config = dict(
    hidden_size=512,
    positions='learned',
    init_std_down=0.00477,
    lr_head=0.0106,
    decay_fraction=1.0,
)
MLP neurons of a small language model. Each row is named by its layer, matrix (up: input weights) and neuron, and shows model dimensions 208-463. Each number is 500 + 40 x the weight over its row's rms, rounded and kept within 0 to 999. Numbers have three digits each.
After each neuron's rows, "fires on" lists the tokens most often at its 100 highest values on Wikipedia text that the model never trained on.

L5.up730:533533474505490526496510472542560429497514528522519437554462534507536468552503509484470473528497530462507527469512538555496564466543387553522480558491498462458535482466532512607461458582436525512534519486500458606483537530481501453521493451578533520483550490547549467497482485487518455520378493428423435545472517466510544477456514517504476427468572515531506536547498498545513472475486482489470529504424529551509525564480509506534533590520488512570484584517470456470467504504529489475506491497517479525531550440411531529525540501480535481568497469540488513486497475471500508513433481468443557462505469410554504450540490498526550458433469454504503503497517525489473545452562489585504548434504520500454393531398427521537532541534429506516542475493473539522423429516437459
fires on: ":", " |", " on", " of", " as"

L5.up495:526525555506480491510519483515492470477507424452546504655460469510502471423503572471521546512510534499438531458582538433557481483578469498520418495509585531545534497464441467585476547526477494521524514508462509483570486510483528508506483476518525506467494514511549503511509447503483431495454490480555511514401566480578558545518483504515450458532520416456468474495559599480531524488420483477512544508483529510493461495466481509501512471505445496517477486521465460554503492515527473498498442487462501535454525560405463487511505448483413464532449495514450476492483458544482463470523484534449542478509490499479514444490469513500455477521555441485559549575512553450534464500467524469608462534458505503480492464541494540528490505544433546550544590563491463515452491464509582
fires on: " of", " (", "2", "15", "5", ";"

L5.up394:550511483532532535555512556598490541471539507497502471509459502529500457496562491524511489443495467498496571533527510552499500504494460559513529461471452556467535509505496480622457572604520494403486490507517560523533421530535488532459480531593539546458574528496514467554420529501492546457518486500504468514567552427528586561451489498559475476468499542500519504598418490494470489532497530490431529543465481481529463487525481477496489522490450508485492558484524488469475480538524498483512604442445533501522458494360495493467526482512558561504519510518462516469530466518422511558493479511587540473503483521594537522491492462501508486447499503449436482455501482478493536425450477497483528469540492506577455534424497527529514442490470488502450522488497492521529467556505442
fires on: " in", "ige", "0", " $", " winning"

L5.up1439:499502497510473454490494471513490514523541529603488530546544494532469541532444549508454494533571506478549484534516456509443495475474384535538533514503581508444564518518477525546542540442485440539529507553534467515470475513386495457471469517449498454483545503506487471553497538517540491507509471481539523510506513487460448499467439531449441479524556468412477522453518466521477461546495529480486468567540540476489561571498439525529512501522453483517464546496501427485494526528468546439486471503494493522530519459543555516444499533528470501562503447545487521478538417528528520519480532521504472476470539442464466482495454504653494596440461491482446491431565530529497551523497508616509449543493474509542548450474486527481532540478428567417519528462454486533449537569521461
fires on: " |", " line", " group", " of", " service", "rib"

L5.up344:520450560515479513424536574550502494520514503497455515562502485452511461522529523539492532460521556570446454548532492530512490559486481557579481507456453536522468516537490508480507513426427451526539541514500470446442512508415502447576538509530544515564460386523503513350473429456454520491485531488493462452501486502467461428445507507517430490528475471510520412510509501507473425483501533533442506472491481506573443444495494520517540543462503540414571473470531463475615483550450601528521451516521548536582513442546489545500528562475476527480489458448501419493529473485533553546469513491462383527557549541507495443529513541496558467499550440508531519489489445467516483508557444532558548501504536486509486479499520526515479516558522500506486516475526578547559450504517461
fires on: "s", "y", "al", " and", "ic", "e"

L3.up0:539527506476601521507522426504520486494557531445542513446528508502492509455568447506431565560479462529488478530439496455484501505465561530485482461459492476480428483478508483503519499508514529426482505535479486560422561576562484505521520538490526382496466589498479494484463460564475476543434521462472451475491505488571451535505481514575508425485499476560585552526549548508505530488499549573482524512551479447511555451608505482428430481541501526495490486539517582500521520492510481481429505473514455538455543569484512518470553511478487487468445506528452506501566523447455549466452470488471529497530467479553499532480454523497481484540481518442472561474520436552574481520535535496515501454488497488510442463417509526489478468505468458502459458500488458563457501499477534
fires on: ".", " was", " since"

L5.up1943:510477419517417513443495512555476514521570488417519515500464448478577509544515464526440565555458474467501527508557484483536460491545528505466484489582532491526539480501500514502534556451468501503545516453403497462563430502429485547474489490497555560504557491508529523418480500513484483532536614535493476412501521529500499535475403469547456512484477424578473479523547528476581483624470521535493490554520403474557454477507572532493576511468511488515423467502527511524522557533522506532508490528530502457607554470486467449509559473503477493552519528524488542466496489547463519544477514516539518496515508447488488459444499555471548415529515491531530524568536538482565528539586479414558566525490585405514473441559505546545480489586496554497544443466560490496497537515469496
fires on: "\n\n", " (", " under"

L3.up55:567502482475518506496473477492457460534611485464450437516485527561542541485408455499464563560509573481522494573479597514506468505543566551445521490498528490431497474425447501533431561533562553433470453498505531577487451550512460486458517490463409477459515588493483465542581492602519562511501482436491589520464498431503477604468480489522527491546527506480554487557471520513537453474479456477489548514586539509515514491553500544464463519520469493557522477509482572396515481483437482460409510503516423550507536440478512488522551434494465522473530594505483518497491528500477531516495458442482592527526440458510510487511540460516484497456539570498422517569541499531535486496577486496491577486471510483513442451517452482542453550517477470465584444561492551536508521544461544
fires on: ".", "es", "er", "ed"

L5.up1062:494499448547473520492505491527480497537491555446529482452490506472506484449513453568469523531412473438483478430463525536490528491497482482495464500506479499512543472516454444500463500482474468527585504513565524524489457517547530460480458496558524483452538521464519521508503510519494455518489505490467511581367490490552520454469552525550402462557511555566484528521471545454522470481487497445486539513459554507525508516479469476437559525529489562439529548481473465488519521549508509431458505507573498531608539482500546527546560461497502533492530463588491584572502494498512518491489519520425576494476412524545445480554516489463493480577493485486496537477564501490487497528497517536582601469441463453539457533448538524534501542547465505531499433514527457538515414540468526
fires on: "-", ".", "=", " the", " a"

L5.up609:568455529508551466478433428444488481596514536557538454501535538519503508436445498512470461452528471482512503445476520580501475370461567518541453543538488532467495525530508452496511509483486510455494480518498501454518466467466485514456510435512505461457448461496512496588551497441498485459464452558564495533456480533540486421473436499467505503476444498531466470462420451495490438462506523509558532501579517484532574537515541412560459502488483494441530475466521506465563466454450565508545475449480576510446499480542486513512471533542371570466526515553530512500504487551494483506473487517474406538560420502505493523444509492525546480439527533516572515565536490611509482448555425553514509524537539468484531496483504540472498554486443537460441549537482457543559517440508505
fires on: " and", ".", " of", "se"

L5.up239:483569550504472509491532474511507477525495493530490463464535449532507511523473546483519517499530528497393469543417500443492480484528514524506509532450520502491484472537485487600515472477435514481546524550581470531451581525502551435497512503490453522525515493450539587486469497534499605490436558499515501521558433509491460433479560511452487415481563497478503545550496478519524526473449473485457434507462591473552521453458469511535551510488497506502474516480437443452499454542552569563529491567483537499505528585539611551525533489467535550510500507515483454579610510549544470463562482510493549476488519539483551483469449481620525547413415553450494492477477538506537431495460486602491480454484469492529455436488477513488539559536443539478451472445526489478453509496388526
fires on: " |", "ii", "ia"

L5.up1517:446491466557497506517545505601470449513498509549484438492511520519493563465491486499487459488530572418499529475478500490509529533553471463517481568489488522486446470482516513552434476487435452458446558534505497487460485577472508428487567464507497491540497460506513564520449439491470443515508499536526486461440558483523569507481490469561476557480553418551530430525483487511530464480399486530442491448502515469529470527600549508546588537543509545532499558437492508439544528508468488538485489487507522523561488569462575479503574456566524482551462442506487508476535559480566471479465520456448507532502492535532535554463535557484462498515484587410476492528459450443532551458512412529546465486497537437511482447411426523518429485506459514614510499532440499555485504477448472
fires on: " |", " as", " ±", " ."

L5.up1978:478528550467479512508500547477534556476473571512481447509519530470517501509480461540424494558560503478580475527479505467520474542512567529458471471492444427477547516554453471520511515416510559462564548522493478470454490557499532508499455433502526520491481475468533504469486495553476495489544477455529535495456448454495560541434505514526433460538512479448494557493437474479420519501525472496553544483417452505551533508465536477503410525517462512487413427550555488495467458467571469532547505466498481455477446522507484548521533526491503507502474421528489536578538490460473466506493580470532573439531477594513540540519496506472484514482438481494503499448504487502485404488462522553497506523485546482477505426488419449499546552442534437561525497422415572506472507485503526
fires on: "r", "z", "ch", "y", " Li", "ğ"

L3.up538:466569486494553496489522490538487469478469511582562463475520486458496538436463477522511477545455535485451523533471547539439472441492442486507539518507557467502534484596515473586487494431501464441488495473492559455469526521440488526470463443535530601493459480452545461480502453475497432412511564497570537473548505468488489483524442537512492517421525476428540441499498471542523492457476507508494485515471490445497535546468404456523524479511457485478513523527513510540475480535514520473501472514520485455561478458495482516530510500506448514452467466523512500493485428588513507518460621511427483446457495562541433470485494475536610524456446477481453499503516552566498475522482525530565487520495496510518362477398490490515463530513458472514540558424420453500474464484420489
fires on: " to", "″", "all", " feel", " seem", "D"

L5.up635:494479532509441446463394548455480500498457467499528517517485528486488490493452527525451529526535552466509432469494492527457489465441575477513590501521491481528534475569518499512539565469529487528559457518476470512552434523455519527484575571521507519488417472508539541476497482502576442502488457458562533430501515491483499465526552546507466508481473540465409570514490532456457488506528502497521413529526539486499498494436451509482443566563418528477504496545551463471460487537507448488556476542486488464553543482525496582502508495513415509525583472548505521581519475491451442545575518528460553511519527521529569515470479475503511486482461438431480529523501508516493418489498591510529467496470509507502467488540526492481540570558429448476507522484498508501441422501488519
fires on: ".", "1", "-", "0", "2"

L5.up348:520489476503453468493494440481533515475542503440497529476489447524491536518572454472497491546469585526544447478444552545582463532465510504490512463489520461429539480475460430461545531452502445469434497530569522583487474532518542496516505501456454470506456550484564542552502541503492390479520518467573551479536429442574480454501597491507443473458467554545504521554466547478541502463487497487512476517416479496510534437601510472481546524487481442540500488485524504525451478509476499469441463477595528504544618524536456569569617547500505482521582533545505515535524522534534464502480465536504514466498486506502534537506567510524486547458446537437475561499534591529521496548485513513499592454499461509613494492505515444483452491583466431486431527505492470485468510546402575
fires on: " |", "2", " was", " footballer", "0"

L3.up315:445428423557427506499507498493459563534577527544577528518492429481514420522534471508464458433475508561480463530466533524514439503570431543488402486505497510561541504501463519543464500439583508456554475498441622476561473467554513524473508495504519530484471468525503570436503536464450494474550504502462527430563428386488510460500465526530424522461479498445486528498464519455535453466486546505443464502527534467492516509523465510540527488520447533480411462484516470551522490518469478552546490594466626517461515464531516457489562559485488496517484523489500519531535450463526471543501456490543452458552518509497506459483475508508567496492482425510479453547524477492450491462523512584516523444528551471481468504544469499491514560562527508493492541438508530500480505566480498
fires on: " |", " =", "\"", "\n\n", "="

L5.up1292:432563504477536524487443407506503543515578435493496457519525420490468440454560458562497552436535471491481439486489456498527574525519506585523507568515474565521535444487365481574490527550436437515518554577515505517423423499519518521490432498493552479500538502497520480456517575468506465519502462528460509527509499514526550583491492534551461498511499527601514413541439526508583516410485543453489516533490513482546500477568451460497537503507528559563534576497455532459476515484509567455458519457515505508553503573399478525535546490505546482489463570540493515544492553585565520484413519521533548536495449518547532480499533516556553437540500548456468467535475446449516550503475512538473571438497506504566462532487536563542458542434479455496558484504496463485446508483490504
fires on: " in", "-", "."

L3.up974:464445422522470414546576586500501484515473516517436464416501514508520597522460453479454500561538535446525506538443480470534460459516456492499474452511547516493517469446527502471493485482501558514524556548551508525450520528466549419489587482524532485534489516508506495524539479575535523486491534469486450487497489470520431497486415518490539473461523487489521514471509461478568478507451521480430447402503423556515491541501476550603485551485517572414504447451566585457503554649521483511446479491546442479607456485519497513463550508501534512519475559541502514531505431434485409532480492497482493496485423495507469449494475520492472553510505407492463506556550472510476509513482467522486534523552505508500485546460532462576475514556395555529524502448427548506506458478475453
fires on: " |", " signed", " aff", " as", " released"

L3.up1667:448549490463503529514466526620491555542485481557505514496474556482549430444462468467545521441522474483473513524498547485493515437529470462551473553581495456479496502423462565464463553502525500445473454566512456527487460476567584431509539531530504555454526559536524487536550451447513512533515488489487501495444488509446473472499466486542496520480517480501494503477559512454543608506500491518473446571481454552508525483524569478533464524546405530512442499531532439448466469510445432491520537528558488545549564527416506594493468462461402560504496533487457565603564542509525445528456479525510618519542507525546465416510520469472483477493519478460454494496493478429502543453492559432484530485510589453522502420574476417525566557510542498448465418493497447485472396527490498
fires on: "|", "=", "be", " na", " Kur"

L5.up1763:519518504506539439440472473502483482477554447518591492504459509565525472479484444541440522486479485514457450482511473498456488580506507595489527461494540480438464506560467489542417490498469513477475534526465536457486566444536541525540542478460479569523435512513553483493508463426443435459492453496483531460459538508515483477506444534490491462517530470476501484456577603494488446428489464500544514452527474517526437483544504442453486502565511540505477561453510500458456454516579520498485466526523572497546485519548426462562534537472382488499603514537478541501479522523580547550567498502510546504548471618545551506467542453552593539471534543503449553560513538497484533519559553474493510540510536470546560414530566428474513456542429421458507424518531485512519455570442511
fires on: " to", "e", " of", "l"

L5.up4:554491536474566422441539535456420478531513482483489524448523543485527488504497474554484507469543485585538498469483447469517525472533524493480461478553426447443494473491465501489470456494548503480525486518440460514557556497451545477533523508523611534495498481539530509508503410453546442494507520498517568541392533486581477501398451503462453487611442453571524478502557542528496429466525569478551545565425455453543508491489539437434496486527543583444528529472531505451516515555487527532439507511463480456555506499500520607521492561423427472536555485539476503451514466539505547545432482465511499468518481485569537428509483515561479542534490515517498468497529483535390546497457542443493499555568524465525555470464445507494572470504544489469494494487512514473561497507512563
fires on: " of", "e", " fund", "se", "ce", "t"